config = dict(
    d_model=192,
    n_kv_head=3,
    d_mlp=768,
    activation='tanh_gelu',
    norm_eps=1e-05,
    positions='learned+rope',
    rope_fraction=1.0,
    tie_embeddings=True,
    init='uniform',
    init_std_down=0.00458,
    dataset='wikipedia_en',
)
MLP neurons of a small language model. Each row is named by its layer, matrix (up: input weights; down: output weights) and neuron, and shows model dimensions 0-191. Each number is 500 + 25 x the weight over its row's rms, rounded and kept within 0 to 999. Numbers have three digits each.
After each neuron's rows, "fires on" lists the tokens most often at its 100 highest values on Wikipedia text that the model never trained on; "fires before" lists the tokens most often just after its 100 highest values on Wikipedia text that the model never trained on.

L18.up421:486494503503506480503470498507514495474493458525464505482493539496477516529505478470462537534556516525493489479477531513535473497516497499542490473515493471502523505510539489485494478490457496506510446531512515452478536520502503442528521509457509482481541490530505471529482478469499515442528505519524457557507459467503531460514511451492530496517501389515510497511482533542548500516503472494505488480506502535518491445490519515474479504508495500497505488498538495483513526534518528487502470519487533491531518511491507507486508510495474486522493469506501511534536478520524516451
L18.down421:487484491503467513463473508535495469497525504508505497518482500518506495509478498473506496477479477520489502527521490539492549507551509482496499484506504539495450514476540495491477513495502523534509534512493495484494477495499479477520489481483476538496552501455523504477489495527509539529567463470507474496501486479531496511475510453577492486494481539476472489496476515449521484525566507479504509465531529496520476524530427486495475486510501537457493501503537526468492493507519538492503450482535533478486538516515496503500483492509501459552519494479526469527491493445448548513
fires on: " |", ";"
fires before: " ", " +", " −"

L7.up696:492476519547497516490500522462500511483507509497511454467464514530530522472547537524534500509520504558491533516459517509511482544563463516485534528470514470520478462499452528500488525508491468541531516467496553494460477486475461501503483478500509528517504492498543463507464487508513470495483459489463538520484497479490508495509479481509510483483452503514510544497518559515493524519475472527458535503474513504465512431479496498519509531509469506494500485491490524498507500495495495508516474496509481511492508537549471436478467503501519529487509490470456518516500547466510519484
L7.down696:508448505464489512510462494520505509465495503499490525525499502487470521476473510501530498447501495506479482506472478526516490469549473479546472507501457492517499546471454486524465488492502509534494487518450476476525495497502501494507522513527550539502495480529495528548454495482541486513529490507491526528546522468520475483547496485512517494499475502516509490458468516480514485506537512517519500500488509519545469514519500479473482483512491549521455512522536562483514510493476485459525521553511491498541502517477491449520484497503493460561479504501485477492559498499520435457
fires on: " wrote", "ing", "ed", " noted", " claimed", " said"
fires before: " that", " the", " to", " it", " in"

L15.up614:503494500525466508500464553504514503512505525489512509521488546515441503470503470507526509491553480550451530496471426478482506495563459532496464476517440488504490495493469503533493533481512489510468506517527497470495533494489503469506483481495495457505474467494492507481524478501497528529496475541527530476499526512519461468515512524481506485520523475494477483498510557522512474512501527505483497509537499487484506477457511496538529525563480438503514491498472467506495553545554513521497456498504500514505483479493508506480540528469506501486518448473487465499481488483516516493
L15.down614:499501503516495505527480557475547469533499508499484447457461517491545536458518512515543565500536530515491496476492535490476520511512482526475469501465492527515526480506516520520501500480516540487518506481519474520517479490495490498520516471489499459463461471527536544464504528548528508516517515501557493442499497518466478499537493529466514487494512534474526485513507490506526521481470508514500488448540515496527479476454501469511525518499515494484442507490482510466533527484509492514533507459515499497510488486505480510524504491454457474502474467493551468456496498510455476498
fires on: " ", ","
fires before: " ", "2", "1"

L7.up143:483471497538503490534508494511488489518536467457444500516490515521534510506501527569508518485511490532517492483435512482494489479520512470522485499510516493515501490482499499524494523467505523503496449524508538499481489474550519489450492495514527507528454503526512516504494553500503514474546516529454488495494484438491483528506498472495527519524515503513418476525502493524463525481513448463536491504488513484490522481540504544481532459490484479498475511475499485504474510512489484567544515505506522494526468510486495491526462486530507501495475482512495484484555501468510498423
L7.down143:482550530523476551490513462523490519538496531476500496468487520492501518510506438510467471497449485482527505506523525492510463543512517523479518526516517518518501460502439529467481481513536519461480515535520479516483459521514517462493463506502512508486512517514517449522505504518513489459528516525488485499498502475479522487492510509549500481503531466485481515519508468502469478491482491516558487509529493491488509477515527511466537513539477502493497507429501472532543533465470446469497508461497503500531443459496492517472559492493482535508499532491484505487484478513551491518
fires on: " |", "d", "y", "er", ";", " "
fires before: " "

L9.up707:518492513467516556476460523497529501510487501461483492537495494475464506470475491490483463474455536506527532463540490521479520456504474505511506472502545490504465488484474480510497499532487554528488489508539497498467507512521570473498484490499514473498502505503519498520495486474527533501466510510471463480487454452521554495512491459528508527538513479488468524550528520473501462519527496528527517499520493547513491475522505517548484471526489516502538540475494497482495541503500489528508520494475463540491477533505470503485487509529474451488495480476455533525547548491508470504
L9.down707:533507522508481512474488514492559559462462497468456492481508528512473470493524520553553516527518500491524491502536522506503464541478494505513549512481506527523519509482503504498497514524476557510463493521480483504495501499507526487497509463532493461502515496502498515492553501556495516518521487525463509471506459499516502471474514474534526467499519512539508501457509491550534542477474508506523502514477453475495489481498529491521535490471476510452497471467511498491530516479486471504476476519468456477509498459507529518466532459466437511481508530475510472511493448495472470494
fires on: " |", "d", ":"
fires before: " ", "\n", " −", " +", "sk"

L22.up409:476503473518525519444478507525533489513496492527471485518444453530495488500491526497523535475536506480504542498476465492462502446522470501526519503511491485524481458490489509503436529498503507513476443506490508447535487523529529516503504492502521473496544438500510485555529511506524514487470507487478506496498469466464535447494499427479528489524520521509518506527507519480547448479491443517529537502557498500505487486512471497523488520494527483534485518478496477492499549488520518502511491549533533517522543512512493494520454491520497490495491523481492512496510520486499509502
L22.down409:489490529481551476543499506505506509490528506512499490450541489475486508513528520497552468503499485481531524548513483541468477459505489502523532460478507486498447498476489471445519489487502505529523510530521488473508499491502510475489512528540549495477486483514510524540481534529522503516490547519504498406492499487513443496475473491468489532447516476515469563493506530429515491498516498476513473465507553537476484483512521515475495474493488512486505523517526506518488523504502491498480506487494477485483463504495490483513447537542498492534470493533521486492478513523515499471
fires on: " |", ",", " of", ":"
fires before: " "

L9.up441:510523496456504497500474545491499508498507499474499492485511531512503513474553481496470506519501513504467529506464526495471505523480498481448518499473499543469528528544529484468486466463484488499501493522501475511547501480462543511473486524494524519537496529542521483504509505467509510437507481488498477481493473489454508501472454460530554464487492484527488503527529485476492476547481536510514476508524481513491517470483540507509488502507512508506508486484517514478548557495518552483484464500467494504517492540521522525496484557533523504527478534543461482463506467478452436484
L9.down441:508499500466525500518491475478563489501494522506487491476477531458480507466530507459484502475494485485528489509532478508476507492436495506497490499536516528511515550518492449492529476465469494491487496489463508491479539556522503521498525495492484477482470490455513528508513502557510486516519528541482493458522536527499495461512515478509543488509477527549496507501467507508526523456469500566516547516461567492531550438495496483497505497505447503472489516543511479502478466517512506480519527529500500488492478482512505501459466484488517460503481509457514476500511541521497515520
fires on: " |", " –", "da", "en"
fires before: " ", "\n"

L22.up434:513502496517519486490485502505515489500484474565491485524510446498534554452510525462538510503525509466478519518506505512444508518506451506524495516552494485519540500514485510531526512490525522516491517527530455510506473483479556492521503464490454555498509451496482557503492513460525500477478462495494486558488501503499500486478465513501534474502460545488481497516498485496488514473469492484457488503495486497477513431488490446520514558506543510542519452529458482505518514481516505506454479509470504473503496529486501490491501543522501477488495512500499459460509496509532518506
L22.down434:519551507531495503517493491496485470515512477531548518497514494501541494505470503511517525482534531450496488492526515512504514524483503490498461500474475525470529545508497438477500505499497476489457529532457499504479510488499504551492505504493494509470470506497503517547514487494560514473478466533476488474506491469481547499528523464499494474537476518504435462488446475557498517487472462465525548536507476449502497460511490487518463548489511532504503495450536469508480527509478522500529525459503554481509529500487519499473538521485493496523500491462506502534500515511484499464
fires on: " ", ",", "1", "9", "2", "8"
fires before: "1", "2", "3", "7", "6"

L18.up503:463501477529514507484473479470513495527508477498507488521497508476484501485471480505528489478528499538511517506448481509505508496456478533502483476488483467519456537439486467503472499462519484500486470474488515478493493525530454505500531521493495496475480481523498497537529496515538511515519474542504481496513453490551436509494518526519512495509466447514526496495500515514469508491482507468541542484533508489482480454505521448518497506547531507491496501501537491531547491509535489526506547506457499503522455504547485487490492529545543516470498514537485493487448474572531474488
L18.down503:470495488558460518492502545512510519522505470513514510512499531508480506488485462519552479522521500511522516505485500502544457509468498489492472505533490449514474524494538487521484491477543501493475514480491546504516472532478526495507498460499498497482466486554470513482514486476511462460525504480524476468495443530514481520553504565518504538452469494450566523522498494487498534528479500458467485469514453502476533477531482489493484497499479525528511472515507494500521461494474514520489494511483481440528510530514495535538494490484510501453499485532497490456513515548495508500
fires on: " "
fires before: "1", "2"

L8.up565:509530471498481473497503502474453475563539493487524434515476525471493514485506476495551491487514499522530509503466471517483521495480511506509509490466511542527475525489445472508460504515502538503491472479470467496488508463481521499511488512496468478516478479487490497487520544517522489526527510494537490497517503462486466507462481489490510503537481497532520526499511511519552499493452501547516520464460534477501509459484503531508532542538432470493488509542513493461487506543506509528524524500537531464492466456515504521562490488500490467525540514480500537488482489473529462502
L8.down565:503504489475486466503507539519528512472566488459514481522495527496492498454498486515536491492494546525522523515508490492533455495474530505471503470471563492476494501479502522523483522503502540492522464474449478510515505489497540565516497529450468516539489497494513507466446512522531510485526523437513481496471478521444478472483499486537515486487490519489515511490457478508548475477497510498494536495509530514520498479521435525490491498535454534528472493516509503499508435475481504522517480506566521542513482517521491504503507518482492473491483499502500480478522466472511494532
fires on: "2", "0"
fires before: "0", "1"

L8.up418:496517519489526486509495470479494519518511557491473460481503513534480499482549495484453470505465569469485513509527487459509547555460520502496526458502534478508517478496532497459472535471453513484535483494503482468479492508504491477537536471465496508527507492540525488531458511530505459489476518478529493541529524492450536447538502503508532506498474476477507507510470561527503460526453503498485473515501471484492515489488495491503468510533489476523464487491508524517500492514511490500446506500490500517486525535547492528494517472494534522503504523514499526476467459493543498511
L8.down418:498480482504496472482514476498558525489506539474475521493507489525482482526518549501535493509520478487495468522547465505504478470497475486514506501478486511507478533478484485450484498515531493513486506500502498508480491486563486505521447476480491502472488494493504465613504527550520515523473488505485480521503561508510518485511482473509512517469484468504521459481530512445498540497538498527506508465479493481513530458468490501483500488507511485474493492565516526482455469486520475479542495467480539505523532503505514500465483510508492494433559508490544507506500511534489483484
fires on: " |", "0"
fires before: "\n", " ", " |"

L15.up323:524515474519499508501488520484486512515489497510546471493509452514489530499523532550477507467552471504491517496464539469523514532503480521510501492489520492488511480489476516496464476487525527534528512462502449512478479487467491487504515492464488533497491484515502492504503493499497453521492479489462558534460464483484499499454521510486513515513495482524505479437534524531522465491578474461522527478465528513481538445525510496523514494492487476489507464529470489513515523507507482516526492497500445502522499522475489453432513442518492535492510453535506518513550489531504530500
L15.down323:558518531492527487493520544499484550505494464529499471511540515490516453524493523512510526542518435501480492486515518486492484509533457522505496521492485501511474471491493494471498503526509494530540473506452496533483492466526476457501541515518520535480493481457487470474494499473506472468465482522518500504454499486520494513478481520550512496494472525473527543518494487523532524509513474520515464516537457480500517536505474492474501483505453519535475504512509515475550513525553498501486509467537508483511498513542477460494470429463517471449509460541487506500484515498528500485
fires on: "'", " wrote", "ed", " said", " began"
fires before: "s", " that", " the", " to", " a"

L8.up662:451509487547503489503486476545508499522477484546518494540490515516472468513505483546523499467494513501529509522513488481499486480524483544543499492520513487512478481496473473456429489510465509526490445512511474498513487477498535485509492509510541493469493508525490497471537500466523494478490507477509527528541514491504492465498476518483473455516517489487510479535532464485478491535494480461483538513561463476530429526457478498518453469509509508539520521496517506498529533508508464552524534508533457530450491466488489501505501537531492478519493493515523450498525484477516497481
L8.down662:483513535517486497549502463547446472465496472497469478508563489531494497540532504514479507528554503530500535481528502508555454484487455459453508499486499540518488492512510498499495534499499463519519507497525485462510454511470519514503466456491463461554486503523505524483511492544517529470493448496508514514505512518479512466472516516472485516494499536477482480500532505475516468464487489484490534465503510463514547510488519501511515510473501504529536440508552486524471507474518566477464486509519510512482498466507501500503475505489484518512497508509488490540500487555491483485
fires on: ",", " |", ":", "-"
fires before: " ", " he", " England", " Al", "\n"

L18.up530:514484504479489499473524529484521462517520491520499540506544547500476470498499505480484528458516538536491478469494476511458496491478475562511559500526524482486459520526535503513499497493503539540482526512521492544511478513516527540519486473526438527526490419507499506477472534495519482516489462518469475548482484502520514461445522489473503489478482536505461489491518513522510474565468487519507503531515495504501518436515465471503503503503515494504544463508451498494544499499544522514505554484462514494490503508490473480499486478504509507475504519514499488497465516481492487479
L18.down530:476490503452474557522477523467495530524449495500489472513494491541482553505523480499504469480493513485502521480489500452513528513497513518488484491527447512461508456560509485524504512505569494500484495465523498439529551475524527500487519518488510468525466532501498513505473528478529477488550537487476507516498520525511476488501501485538498500512485439503468513481489501500488496489510458525512470537496500498507516512507509514541488496510463490502509527475502506475481549472528493522518516524536542479501478430492524473533481496505512503500419476485460509517501519484515461500
fires on: "4", "3", "7", "9", "6"
fires before: "2", "0", "3", "1", "5", "7"